From a checkpoint of a small transformer trained on Wikipedia.
Size: 10 layers, MLP 3072 SwiGLU.
Architecture: rotary positions, untied embeddings.
Training: 1081M tokens, 11258 steps.
MLP neurons of a small language model. Each row is named by its layer, matrix (gate and up: input weights; down: output weights) and neuron, and shows model dimensions 352-607. Each number is 500 + 25 x the weight over its row's rms, rounded and kept within 0 to 999. Numbers have three digits each. A neuron's up and down rows have the sign that makes its largest values positive.
After each neuron's rows, "fires on" lists the tokens most often at its 100 highest values on Wikipedia text that the model never trained on.

L3.gate2523:520476509543508540509522475512535477488468515506521532486493489481483516507534485511450494516504513538508479540497518470494513534475461524518529489488474507496460497487471488477422515526498517525538502492503544515504492542496485469522478496533503512486477475542494505535503474489518509541517474485497505463477502541536470452470514476546491477558512552531514507456557525460484467506503507532483508455544475518505505504497493513517449472493517536502519463489513464508464494531511466519509482518478478463521487499493462497464531477449498510518519495480480460524535472524475466488521497505517484510547528522447507481483550502495467528536523513525481515477493491501517497511512461532459486458502508501476494498546523513465457482507467509514521534501499467482487510497486472
L3.up2523:491507491547485498520560474516476511495504484548496527480542474522464529506531489534518517522492524528507487531464540534500469499525476506474548488487492536476507501496489476481494496485527506470541455499518518500517499524459524499540476503510464504496490484490486487497500473556494519512518514511502491502467498479496427461491511512482524512489566503521472481485529526509526547475473530513456515476463468504487505492543509482480471468521482573481476461474470497486530473531511460500510503501514520518481526501446530470503497503499454513516486478517457424502540510499491540473533507486520481523488544513491455462480485536512472484486499462477470489512517484482488449479483474510514509461511481475498490523492540445498518502469497500529478459480468470492474495536479506
L3.down2523:512477540520538505501526500491415518510504481504450502491534509531484486491472493477484476534469524481548459510470480536494499492528526499491517464498494496502486529459496464451488529494512505502470478481499524494511529439447503480509486491532492485506485498499499502485494496528520458487466524465550508484506513495480466491515518527493492507457518472531479469465524534544446511510476454466465498525483543516491534503529434524522525517496478521505518470495531528497511514462543508523449467480536555507503528519480506469541484500490465503472515505492480515504468500500492523504497501481499489444520483494496483493523548462512532492516477530490511566502503513461487507529427502454534530543487492489500524497439521505477513464433553480498484496470500470422530487532514488
fires on: " of", " Am", "|", "\n", " ad"

L3.gate1176:499509505521500513493479461502506449471468533470514519461467569447510491507472497511518519477456493488511503517472533465544477490527507531533502525478525506497466531512532471483459473518474481475467517465494538492534503475511423436512462483520539505498487515478500513490474569491502518477511557469526524485501471492490469523465551515500547457476476491488497514481520444513521490482503476512482495456488493546479524514562469573487530454493496537518494490521492529487490480531489503478489515512534535467540528517492507503504502465503528474506462500524494476514522450505506498510521488478508510513504531512505477468564532497523481486473481518502466516499481509523464534488467492540490509485524489494500525477531522524501414474554505491474488474499474522491480470487490520
L3.up1176:479537499511494495490505496508453529521497456510535516518516497469506552466519501474512520512486437528524495496505512509510502452495478493489488492500520537515537477528452507515506512510483452529527502499498449534482514482559514493480504483539496490485491518489491508489490505524459482498493507499545521518468496439513527534506504516481487499473535526503467524474510505476497514518529513467531511469486513529488517483497467494511532532566516504519521498473496461516481493506519500534512581461512512553501490518461535520522489455485513490508496507488512465523480510475479493460468525476524529482476474490516480506506519530510481464490521510474519503502510486522483525494502499482522499481538547556457515485503477493484519472490491497501500514493499487554464536534477508
L3.down1176:507472542516463523468496485479501521567475478520513557515474492492495472509500513517460487495462480481518496534529507488513506528530504497507516511440482474484544473483509504472497496479487539499533533506489458532496495541496484486503521494482475494530493477517505502459494509488438535451508550509475502467465475479508456505503465530457552504486507453521515462515469429550487488504447492524488508484484473513547481502453499468476471509528485506521543520480484484503497534502536444457468489518508534524474464517485483527541486474505478497486486521531538517479443453489474485495418496512451510525489516489491502519496507509491542509539494460471484509536467533512533501472513472453462484509487511507517475490501505542486485513515514527514496512528495558502453512515521478
fires on: " to", " Cand", " found", " (", " that"

L3.gate2772:517456567549502575444470530546536536516471503498512501475503482492550518479500464547517459476485530512516503483496526492524499470519508506552540510492512457495489514478518491485537523486515491520545519462481516505493505511509465524508531473512510494511468508455512454510460483513551499494524505474502497525515466490550543508484528508497516463497486520518464512515503503487475482505525502485500505502493493496494530516506500501458524470514546527504477494464503521490531511513490527538502523495488521519511530517507508487489531475509508540504490489500553535482504512500535464522505486512530495469487502498475456482521516489524494498484508490496523511503505446488501479504465480486505529518520475498538521508539504515498502475551494478437581488509488538488489478521518526
L3.up2772:509509514484536523515451512525486469517471513488550536444510525458469535493447504517499492475466464492515531474450503473505474514520491523482506561537471491463520498453502527501496507534500576518476497520496514534490534518521470510519433459452457477468475454491513482490548499496489447519471536505506522504501487466497533506498479514491503439513531463489451513480544504529512484521466487500503513513494508508472452544480478495491481504495500515467517508500487502527503517526515526498538475490499513493511471515494493486489516478528508481473492516468525488485479507510511523499505487436491471506517532506508468468498551473510514551490516471529490496493497480478485471428544497541534491546466522513498497511500497504506467457496470493484514494515535545535464506482474467
L3.down2772:527507473512539495494529528487459459544503556514552506491518529489492507462493525497452492518454484526481532527473525484501462515475481547480515505480507506491493489463492510482481505500505520496551518533515512517504483523506488527512457472522472485504509500474543487475505496477490471514519521508485502495481537521503500497498492490509496485462471542461501549506520480504484504489544484517480485513503485539498508525503474467501522497492521512467544479485526533499523501463484515440512581492528539495497469484506482513503498496501507520510485503524528477491487490521478490555467543521535464530499545500476521473493532473502519504519503494494476467457487482512475477466486532512508524481477513481461458514507503470501476510508536525559502489521515521521500516516473509
fires on: " /", " //", "\n", " Ind", " (/", "″"

L3.gate2357:568494469485485514522506506515517502509488513510516550468479535501468524515526487489484516462502495444530469462478544500489486476505483444510487473481545470542491514488483481522503506481546477538467509467513466513510509486507459515500528506452478531514446482537515486495528493513486508472514545509453495488514515518488505507462474495476520449495545506503517510474526488528490485508519496492565518544491481471504481494523479560517502457503548465534445469482437512524490531515482480481494533543465512511505485471506458532492497544445520536509486521486516497515436479538501518522502496488521468487489513507506546484516498510475485509437492502474514476492537519529486500544474493474508501502523492529467455468468488530535482432495494501491486486505498494473521488511529557
L3.up2357:456508497531474570466482519498476474501505504514535527527502514533459525464511504490474488446528494446507512529497468475470446501475514530494519515558471522464528489437497500492524547519521523457533465493526510531472489543498496459475514520489526506508509470540515496519522508489483481513503507511458492516495473530524517507495455505476536530479487497534469517537492502490487473484530507525505454490486493509511467546517509525477499477508542507498534530464530427485455482505537496490491530507526507533553450516494530452495502482482532480521468515521489501516494503559521529498542510472522519523515578549523483542507502495526502511465548496489530496495529476489488475486497500479486521483494492508510488517517510533493456491517498521524507477516479498516463525498518501
L3.down2357:516474511554510507479486497458517501512474489532497500442465497537503488523515483517476472499543491492477530529477472525474510446518508504545498474521455535473513462434466503486502533532506567515500516502501487483475521477497513485468503508542519530519488476511549541523541529495517528537506499495528484505471464513525488517467462541496540482497527475494526487531484529500506505477517505515513482491514488501523538530505519501517524497475495509537483494506528485455517472456553485456512551496561508475567458529500481446426488506491439504526487517501518499498492529525539546534512525506451494490495518499488501499498526496540477475466504488501507398497536449512496453477495523486494486430539498463495500483478507509480516520509503505495517511536461532477494512528513536
fires on: " /", " —;", " career"

L3.gate1444:466497491509472507510505499507488492531521495469483511533502517501525464529519497494519556517484498446464496499476468428494505524483460487530509510516484483472510499468485505576505489473518511467514499483517540527509484524472486502491504484514476543530506502443518478546554482562456484549487532483493475481465519508541488441501471494490495510527488465489476509486520529477492510509556526506498489492523476492507527518497523501501491516518472476513480558485519454471490513523489455474480511514458514488485480464524489515492484494505493539506490524494535513518468460535512519514508521486496524510550449519509494515495515535546498545521501497476496458549492518512512500475461482500512483455500504492535499500459520493507486475511492481528503495486528502516538543508502489
L3.up1444:526484540516527459454503526467469465510530533545476523528492463512531493475520509548515485469514481496477529525517541519490522492492481499488508481508489503538506519541485552519481537513501529518548517474480449502494501492489516518492479492473519454508532507496520484497497456473497518560497508506523543511489478524525505504457552497518481517502510530498511495474461511501476479494480509478465467511510537512536537499411469493521535519483515511456518494527533524517500503486500514500476498515490508534518515498489531523491510503483495491505490479507516520535505514507498469532473469496516504480520496468486474549501537538441488514500510470493502454505501503493519483521470519450510542474505453475505540540525497499456480494499502502477549450486508508496518468500497489
L3.down1444:475501512520520516497500480459515518525493480503462491513507508526503529504516538466509505472536441475562530497526506505499522459458479548507470489468490490548511488523541528514488518554499488508515523482460508453475459524483490528477472595489547519482498492511503474522494471512457479510525518519470531472523507487491517492456509545468509497450541573512491486494499508472488519494462514492482511493507486535520513522486495510530476501498494495492501467493496523493478511476496487496520490519483501509562529493502498534504517486508506535485510489519529510548474472502479463505486494505463499487519522486496489532508531487487539495503486518533483511504499468530505484479547514450504487475488508523510511505520487505483509508471467489473515504455519461450518488491532484
fires on: "o", "ice", "2", "ish", "y", "re"

L3.gate250:501496470406471463525464509515504498511501555529484504460469521506488502492513518542498506490508527471530485474492513478483524507485464476497503510502497498510485509506520478506475493502476474462495519479511527485529494544516495522517512496476578491515500484469489498521534447513473471461545535546500499444504492483468510487510462510499486518569508505488515546517483513516463513523479506497486488471447512511521519490506466503517474480499460502488535511508490503523515514543510481470529534495531476508540511496510520523530487503541472459472520458476515489477545509503445519468467522502497522494481503520477531515476529528488524521488510470477496509501548427512517524488480566471491478504464440487473502509508476516473469500508480550478511530499507489514491524521490537
L3.up250:497541532480482501497543508445469494510495522531501490469517461531524505491482524501494513527476511517504500487513531500473479529492526473526445509519513533480500511567490521520518489559491528489546513538453539469485495518471493478511456466518557492502504511514440501465485477484491494470504460503467457493472502480512505515468444486487522528525532502495520512470514520517513491461480473491499523551517494498504523514544514482495490503487501522487502498476484515493511543493486478455503472479463475464498539482498479485483506537518508493492527469512480464496474564538518561448511497455504524415510522486500481485482526525530501487475517498519513532489530478497505498452536517520514520491496459525490485498515514511481467524475494568490418528499540470502450478473517480
L3.down250:468478458510481529535483507466498489498489488515512520468534496488520482503492545546507511507549455488505492520495484476512452508506504528491494478522482493467542476567522500496485528513529539538480477503464522489529486489470495500514486490507545504487528517507506492543528494516472489522487466474532497521484497484562480479494497527491504532483508542480515482476556494521486420525488508515516544493484454538514505469498536466474498493489461485517501431487491504471525484503477484461523499534481494434525471523540506498473479482489482528475481492508503518528504481522480517523551495496478523470541482481487474465481506500524525483499486510496469522496550491509515527523480511515518455496495503509522460508502491526490513482491489519534501494477478505512450491512518516
fires on: " |", "-", "\n", "em", "re", "ent"

L3.gate2579:474499514528495504496504464486521533506505535546455516487492501510497517492539513516522522516487491540523505521478479468509448445481508518503511501502478528504530456477506468517494561479486499479491497463483491532523490520479531507528492539472507531468512534510452507454491474550449522503497518470497483515549497515537502528502486525522515509510479492499502536497521509490507522505519535492525516517513493499503500522505495497513520498495503500511519511486458470565513439475500439480478499475506563535479537465494503489462532505547525473493535496522499519538502481486525522519528493490497473508488477487481477541493507485489501455490482492490513490510502500503500503525447465488496558500447505473520545486459466490473505449506495475548506440494484484495482476505512526
L3.up2579:500498488512500518507472465485484502471465527491483489538468482497465534514436497475526516495499430527496498526512484476531528471503509469445524495524499496527488428470477527502491511487508468494463507505520546534490499479522500518460496528483499486493536567516491516458478497517481499520499529508486495509496496465493505541539513480522513456512522479507488537492478457526483519512496533460534516478526533491509528514511512479553484502458510483464556463503491445535471534449516473506461503458486522534502537518495505508488519502495492499487458483480508485513507462496480508516487484507484524479522481512471507501488491497494484481503516519506495541514484496461519446444482481498485527472535481518495512530524495489499500523464488469488471518531490513553517490534513496
L3.down2579:513527513517459490484487472523494505456478498523525461442479513502527495475442504489502484492509465486488514486488507510511527490507534534497521512475505467514498482473504545492528485460471508524499505479520520539449494525505469553483471511508434479530501545526511511492481533510526474466449475479532457529453496488510481550522508472532514480521505525483480488515491491541539542473517509479494489489498527480531489509534510462496434513503484505518545512527494486487500553479519527521462506530477518505510529542499493500526502531495490490477478496472533492513488536488506559475447479493482502479507461491526497457482468478521462519490548481498514515515500464430550488455487518462481476485499521523486498547496508490509484523497505510444501496514510500536466504488487526
fires on: " of", "ence", "ab", " Sir", ":"

L3.gate861:501465490469504524477510552508570485533476536513533483466487512501490543504500497476475519554475506485534522519494507514507513488501469505567462497471515496498523540488524458478494461510475537503534481514507522507536469490481433502523531499557493501503487445517479513496499532484506525511521526509491521508507487522503492476527486512482498488521526497521534500485464488476494506535502482505492478495463518527492483504463461536521503463510525484501479460484480478533497490526510525523462469472507460501493475515503463553490545504482529475517500504502510454521473514504518468520519490472495511528480544468547498502508512476537484506477533448520525472491500529527484513512520519497522535544470532500486485462493487512510489471502471534473473497543473502502471505534509539
L3.up861:514526492488499513499463513532520499470484424480535524502550483557556501519479518487507479477513509484525444506486480515480479503506516495512470458513489473492494471472479520482518512498485524486526514480503483468503499454507542493499536467489501535474501550504485524501490474541539482494494492530578510525495484460541497511531475511471470515486507500471513484464506475478462512470506521424475421476466516511476473514506488524487508489536532550508484514480493547508486557457455502522468510487497478481501503445521498510491531500485526465466518529499511522498488530534495542519475490475516488450491548487473541518486496540473499522486465467476531501468523494504452539505500439489537477489461506485494482498522515469544516517478482512486507456549470524499475488497495515
L3.down861:518495514442478478514488479512503507464478488505477546497526507514496454484513492506475502556501501470486443485557520525491485507486487501502535472472495535475474492503491498503521507463503519564505487482541532531501495474493534510497508512519532505492485516514471508529532476503479553534472482503508500509493470507491480516513503493546459467480503476511503520538457484480515520448551488507445523535508479525484483567503490523511488539518496511526499520544479554469537459446516438495516530482516484497506501470516479471458514508531484490524517474539489503524524473480518537515543539502536503539539559510481496515517510471472441531497513533546488468524501494483477460528500458493475523443510521506519510510515493523549505519469494484466470481507479510522496506529467482
fires on: " /", "art", "th", " home", "'s", "ad"

L3.gate214:512471506523451564512468473463492515533524498493492537513490490493511480508511526546492505484551463493496494502448489477545467538477493479539504507513506540529508494453484488491491535499524522473536480481499546537510523503494502510475481540477561501494511508483508513560500524478491514510485550476494472502489523529530527510483516510512568524532468510537443524519515480534495525522545512509475511472525471529487441512461490475497508451492506492527500534510502470504460510474524489472500471459496518504518515527505480469535482496530534497498481492503478549500518483529514521535507526525495483500502506486520510506523492490516439480481510504522506510490480505511495503499484513471483447493513470497540541455532504493494463508544488472541506471503479549525479474454484495
L3.up214:449502509497528450476466491537525525491509524509461518513481510477503518570474505555520523494489483471453491549450494489491507463476530512484498505501488526497473496459503498534533457495473464526483510464458499469465526487494507507528517463520494488511500489545490507499489465503510497493498456485504508490510510486524497501558518505499533525476528495469515514448498467482525542479470444514523479446487465537503536474520497511470533494558458463496507514487481544506487496520502490495504555542485469506491468490514480484487517506553493474489510480508488515461442446526516499494507455511535546503511510515491505480501474488478521529522461523486483540500493507507512507448480553470519468516475488476547490525513489530511489459557495438498509521493489496469500480489510537
L3.down214:446494504554520502493518465494497525446477486494490521481490503488468467485525441564497543483497470531466493524510472460509499444489548473521531490505512498514489463486498519482544509516518411503484542480543476525481473473520520468480506466499469497515471482494425489486522488460489528498479465511469507471521463503499539492514487528504487495424508483472497518502539462463497468503494439514521458504506509513509499474548516533504471477508521484501502505483489521551472499507467513507489498501523507475535514531534525508506489465519475487458526502541509495500453503545487554525492472529528496446469492448543553479513541533485530491523517482495488511488467507538502506469498515492496504518464514498551430526492469459491499493507515512484518503479500487500517516543499477
fires on: " of", "s", "its", " to", "on"

L3.gate1680:514491493504541514545494507483528483504537537470502561494551514451516500519506518490510456511513532483544492484461497530467487518484510483542470486488499515498504522475493502489479487501487530464501519506523485511492524454552479506455491458508449486486468492502472517546467502533499491524505522504490505485540497476524514503533499488502508509502449483547506453481497517483521484477475498512482505477509505483498464506513505505507492450490487509535472510524471486514489493461450506448520497486514517496506501521506475519472511511483530447495506472503519521488524496512507485543480513452460516498528533505525508490509556466519503565534495466552464457494522509520524525462496531511530489428487538479549558484490502472473482513460467502490484468509493479492509507509493483
L3.up1680:558485472531503520519517489484558521514541563469517521462558491492530488501511549481466512517476485477521479514493476484468477489522466509516485517497481537523490525505476473475494526496492497451491469489477516492496507454462455506527507500499466526475532480507463556496543482492448464464446521471504481483481503482523499475486451531493487493496471494480552508506508478488533450462497497526473506515505541526472470491522513540510500543479545513501479524496488504533443499452522495501484485500440500464513467502498477489525533493445528489496486491467490514535487472483529464465528461488524468466499513456515524484498524498487465497483507475526450470519510540578487529500488542543486509507466467476497479507523544490528502482487498491497489454543503468516492553526481503
L3.down1680:497505517511514535489501511497495479510572517520525482484507469510482473493479493452456535491496481508520473551539566512500516468485485492519529507466524555519493478467485500498512486491503470532509504534504542476471462490497489523485468481523481513453518529514505497502467507528525488453504508541490534454545467545495517523481477493469501503501495477467476519504506512538499468457480488530483512454447498532474503489483527493521530490519474499494458515551471517551526475505570506521495474498522501484543490529516468521498514479500523489465502538513530513498533552464522502531537478497499485470468485527541527530502477532494489469491501478506480494523489491533459477515541509499504475548528529491480484526528508495496491497465486472514524505524526512555501541462490460
fires on: "er", " Der", "ers", "y", " who"

L3.gate2235:516520483485497486522471486528457491463515532537471493512509478534495478526544491519502492508526522463520500487554530469498484528536525507490447512505501499453528502512524525513488515501510524465501544521443503513466507513514502495501514466569484471488492505491517478542528523486509464484497496522459474511444451549469494501497492504524537469510512515528485517504489463498516473491537525514518515497478492498512537536557532472501497487520554462505476548484527492521466507517466458474505531476493512516515532495536485507465535478540508481510522510482533491506484536480536528466500526449552485453473524473482502471504520512546519468504541513454543476496480478536483482561526494523469447508532516555517496480523514550509484445512492537538486477444463483493506484504485511
L3.up2235:542537480466506535462491480453455479475528495458463475494528551480500508535473485495544511469469449447528504498472521514529503498524556496472505474504505495496503503488537510478497480479488488522471528512495520493473520485520552514539515461519502529513536513455465514470473497528475518491491469496514459534527489490505433535489498500533542469538491485514470524496478475529499475495547466506498486531482486479501492460479499502486507499488455531503531487521522472430529510533464444517481497490465529537535504508480512520484490501487521530488475505521498508506499499477545541500435471498502485487510475481490532480503489480489491494500497462526503497539475478491500516518530507530503445465488492506524509459511503529474515485529484511478488440502541520515482503479546499
L3.down2235:520518510490487497500521503522483528513479502533485453518484466516506525491492517487510493542513529478564536479500476492517543512550519514501510503489506499481495540527514492494520540488487481472502494494492507529498551493484500444524486477521494542485508483511467535532483512450515506501500476530474491500507491469480538530482485503510535460505481460483486504509508522530502516515492514471502484473511469474485485472492523511488507506501525485494539484475520482477536489496455471544483490466491496493509488508520545489524496494503484544532489501485494518516480518496523506480508516456509483470480519532543494519550495519497490473547502544453514473520462515460503534518478467519514533518495545499484512497522490521468481495558503491508511477497509517503500446505498496
fires on: " due", " El", " el", " Al", "ue"

L3.gate2067:516520520495472465475497478483504476538496464476468546502549537521506531473529489541505502491533512519483499486498548532522495490493507556547539505491482460520500455544479510467521522501501496478464482509464492446488514494514491486494485478509516542458501471465505481500487463521520477491514511529491525523517479509497483567508493509501493542448541521544477459514518489513553501528500500526538498503542517471481528496471480510492507511464526539517493513503479473516503479550480490553513463490558537510495544511559515516469508530513478479479527478482517487456509495463510472521543517497478535507526525500463478455481502525502490494513504471541554513553505489509524509515478513514533515472438519513490477488525434482479537498516497501535480529497473474432472507462540478
L3.up2067:463529483491518475517510504467483460509531502451475506509552503502535530430485483463527503502507522517500494502486490484503479455465486512523479466497543501453505516517530448495504508478522540503486512526515482454502541547501515472472541476516520492570504454511459496465496503485493479516515447499499537487473506560498551575564491474497538504520512529530484518501507517468545490499516515512487535525538539489473468450510499491468494480472520548471532520476531547452478516521517449511511456536527488493517514498457483559503494506560530486515524463524487462515512530448549449506524509521526478498508464531500511544476473546518513489509475491521546537501458476531515502512532469509532508498497562524487506532529471493481506491490498532504480482464421507492507506505490498
L3.down2067:430513500516541453560502495517474479486548496467497496510491506498506489531489490467521487474463489489544492522446467446521503491511485482501480513485531489451473509509462465498487481536488503538484502487505468492495550473513490522516498516508502504539526478487476492517528515571513465499517503434517464462509517506517464484511480536543495509525552514523458500511508487506523508491521475524503524516520507484463486483547535501533503532495517494557492511487513466470456558494544488516475497533534501462509524461506488533505520489508491505527477427497504449493535486484493481486529513476503476545533559506458534460516538503517508484463491513463504504513467493519508461522535494477506510529493533505546538504467486537497461492494496501465520475460529541456567548520544503
fires on: ",", "),", " ins"

L3.gate524:490501464447510491493484561479545499472488492509463477523495507495516460520472485480481500519513491515555470469512514459495526591483467505522472485511476480515494481506529514524481484482505511508499467523481474504481502461510531494517540526508501513505449477482505532529456486495497497481517493482481480495507504536502529489529500487505471548505452498526515491481498533540512481522542491525537485482499478512540501477505495489484508451504460534507462499498497478549468488490487454496492503516459465496526444491497509472488496473482529504492489508496500505467495523503465501442514449494462526590552499497455484520518517487527496475489489503504474459535484537471477479490529510461488567511572522479500467492482553487462567529515469520514514551472493440513513505435485492
L3.up524:528457487472505505482479511429466490482504508490546515484492472513483455488456510537513437533545524509518478520482514515453474507478528523481543505516485516544532462515525471509469526459534512501494498486538496520490485471515509510500550489555455490471530515524554504536474502491495517541500510517462495482512476502526547511555462530491491510524464512505484469497509501503541518522494444515454501504501542457490505457490519491542506451488515483520475514495517499540494508501463433530485499500439525487466515529507471487445505473508505498459494526462509515480482489513498484491565527543514516505529485507530499495538518493510439494525523537490472519499490449492535454512468474473479481482498487506543530527547498486496508509473516513515544500495501477516498507456485473
L3.down524:483503463525493473556483503510521505493495479513506495521492490474515481510479519485502519522488505505461528499501481519471495472502519526516483524490464478529471508516509481520449527473516543494531493506525480457440548515460515548476538490523543512497471535611480513514528559509525473487488505510457480510471513486503523505467472460509487502456470539469500500478503468485537538510497505539488481484482498457517521454509491492501511523507523487506523488491516491513490506506475474521498495561485457489473490522504512510500500491505544521553514495499496474537483457506486484533524528489543465485510492492503510560496505513475546562515493493483498489500475508494478497489510506485492519493508508504509517493491478512518484542533520554492517524504488471510431529479536490
fires on: " ft", " mi", "ves", "Y", "an", "y"

L3.gate429:486518512513517505547516493524473508512523536487515501498521528544502472478492482490535504502489549470521487520482432499488456463505510514511500519476464474468504555477499502466521481524509519483481525505493511515527515480438449497512496505480462480510479480498497505498526545494500462530497527487518496523490492490524521554464481528515484501530457465512462508487501481578514481511507481477468524484529484498511499560526477546528488495463472514517480545467511493479500532472456455486508515480479498477505505481513476449543545546461500516488483534501466557508519467495512525504501452490527525439473488500505553471532495517467482504501490542533451498506467493515530528533514460492527503544517520501517553459483535536500487478515500516524507478495536538483496477499515549
L3.up429:480506521516499432476490522498487485491523517505503483509563513475491462478486497515451492490497451513481527499500502503465511497527499521466504514553531483477524442479472495494567501530506503485502473478524478480477478501513508494492482518537510514511539510491503492492477520470532459497514546507557534541478511481535480538487476486468503533499543509485449498483510489524498463501478507487516463477456441492483454491536526479488495501486518535505490446494502504491527588444514532489489510508487490500521480549523497520500512489498516486524499524484505495523476490494512499479472490520513506508515511469502526467497474499507513498496513492449530547497485440547511459533524531476510500496502515523478477481524473505519496482479498505488508524499500507570476484493451493
L3.down429:518492483497514510484492447524514519449463524493517494508523471446528509491538511542471579470464469479532451515499508557490526510539490547499491498480480501510518485497510518496492531513502522504501484485508510517537523529491496455470517526521492512513473513520510454498504465469532463516529453458444522533512452494489508509471474457486499504508517523519510515549497510514503469494516485516543470503518480490477513513490509501512491492506511518497510496496451487530518494467518508508534491518527522498494511509501461511488478487468479484509532472485518500492499466490547539506495488516537506512535502538524508451499506498473529503549483537487448534487489479530495532486521517509534529519535470501523521496476486501518468506472479503482537497520464497482494526480470482
fires on: " of", " on", " to", " that", " as", " by"

L3.gate1538:533501478494530498486501489487455530484511537499486507500471453497483521479538469496504497474480518507499529502497552438448502515506461436453469499459493516518547499445531516504531535490469523478506526494532502507489501521494461454518505500542545542498518510507537487490482526462552515486531463493470538505504486516488500560499492514511473474523536501509515521502480533481502504542514478487500476519497472507462478521497493514523481452484495530498454521486522486530572506531504505514515488501493507484464484532557480506479493521496470505482473483455510442513523526494496503485518516475508494518530510474501544500465493483478479501500519489497540532472528466515537496534492499501475506479524491498519532488523492502485486508545484472526490521504493491503488422474495505
L3.up1538:465481496482453523465507505480470456492496569509515476525493455455538512460484509484497522444516559498533482535495493458495449504573472485473481503498526444537519509484519537508483488550553534504494503536513537502540464527491505479489504524514538467464500505525518530513481477545503479517500506475447551467455494477527454520532511533476507492541500491503506485459494531523498526494452493509499515445544468507523486515522486491519484490501475509498463498497498508522529532531527486500475510536494499509518523468505488512488462481558485485524499509519462516540494479524481533478533481503494499465498490518533508527496483520488442485558523485472499468527498490466442528519495546539487491504553476473518498512509483494496514490501485474462513540527429500530466489545518470
L3.down1538:473469548515481491501491530521449483474497519515471504504455496439478530506508482494518506501486474526555528544561442488500472478519489501485485487478509486523508500470523507496503489517519496523487536504531478502468531497482506504531499490515515492479456509492508504502468490550473492500509502500544508470485548475496488542495541533518496490508536518509484465510490526505512468481481480456465518490501511485492508516512481491518488502510441492532534461506504510480502497497528483521449528514545495464513536519468450455472491472496530494525524452490506520522524482515488550478538490475521523482481462529484495504529499524523470546533502481477501460521506504450466497528478533529503493522500513499501485511462446492459508485515508455476487518494469493484525488516495487
fires on: "\n", " of", "ul", "ios", " Tal"

L3.gate180:506450537476494486520510550479495518460507529514435476521530459474522489517534526505542489492459500447551501487473506545494460524522498492510521487472511473491473463506485517524508577501496494495474522491491473557505502521485528533509513520466492510515551478524506511478515508516483529527520502512500526455492521497515538459540481481498489474499454509498533490508509480510518523474520505491503496500530520497526519513500492512504443505468478509462506532479497433534480508494525444489533501508498541508523488473481501474507486474523501541582534503513535495496549476483484500485506509483522507480523517507513496486494479502518532523498525470491515492517506481472470509551492496465444515482490484459528512494496492508491467481474495542489513468520530497485485461461489465
L3.up180:495540542516503499501487485496509525488499483485474508530519475493516515479513495454494510523484478503489474493479472527481533497452515504488556451546511508526508551505480478557516547480488466497486516521471473497481531524489546503482467492462471479497468486488454516472532492533552460565491480454507525481510502511499505499487487481521517535521485498521522559476463451489493432527487520485497508493518454499496502493506489479518507496521530515483492494500493468472529545539512512498542495484464498488457497522461474499511484524513486474489494467544480509498495484509513496553495500464446514483504521517464518496510483448480447530469463500513505516467476510470504478493521528513497490510468507511494499472503520481508470507516510513524498482483526518522508483548474493
L3.down180:484467544499487498488520491495447495472492455462499503495544484487525477508439530479531456509521466512509506494486492532488498509528485519489496476480519493486540488471501505496503474520529497529472544469512531562476488499472510504442502532459528527510461500514477494536559505483511514476554551488518468483484496515489507505476465499526531535476460477479525512506501527468536520519515501524495515503506460491461484476467511512447459496558524441442539466492492486473512515548500523494511454502490497481486497485475545547487497490488515483486492494518506499482478460512470498492486499478525532460537505512525526505492489504514489483509480512497505523498513494547557504504504528510547480482452525526496491502450500503459501512478439521491512481515498486456493531484489487
fires on: " of", "'ve", " |"

L3.gate2282:503446517514481492502480506486526503509476540517454548491514451538508475507494499543515507521579530484512530474521566505523498498470494519505502462502513488508504529487524518502552504476505522518517549500495487522526486456471483480480467508498483519505515478490484507501463520517480482517504476500488524478515435545490487535503479484497537520501478535476501498543518501546491495489531538526477506516507493525445478499499507499524485512473518491471470478501455494515497551533498522525476518489541505455532497463495482474521518505493505524539490496498510491465490510521462502468468506532534472507520505492517501468497498485525487505461529477465531547498462474523513495491530482460497528546508496526483479506497507535470481516495484524506483531500488477527559528491495521
L3.up2282:506496539513532483454492505507487511519512481504480475553555489548511495487522474474508503542507494506516530530517483459497520502445502490517489512501512486491491470440499489455493497460509531489492507492499513528527530524533546457475490520479532490513524557556497477485504514516525526525480509470494514482478477506542517468513526509477498488485529504453516448478477557469497537514507527445475509497518541522462495496481525479528544484516527523508471532519558515465437462500507519562529510516524503516510476493513517478543467499517496506498505474507500492498518507532482534542510500520518507541484473524459498510521508514496490435556497515493475525460470431487503530508511533511478491471492526506527464502500502477537543471510500447488465458438505480528527519484505547
L3.down2282:496494541476491501532492505453453537520502515529523504484546513504527503515493470529500517495532505495484482524482504502495515525523507484495482472478474480467483555501474459522507426503516531523464523451492478504514495495511514508475516531449486542534507515511527481523473507503474534478502534538501526519461445465470495443503483493476495500507534534509508507503497515508505536498502507500515494496521501558474492422522509495545437499529520501509476476559458513495456540478547513486510490512476476534503506463490499493549519472503463476458522473507489543467518488484474549499524482505509486460508472506502499511489520486517500463489469504501465467506524490507490498463519469465520452486498484452500528488476496511466509518484544501509512497500495511505514493537483494
fires on: ",", " it", " he", "ed", " of", "ly"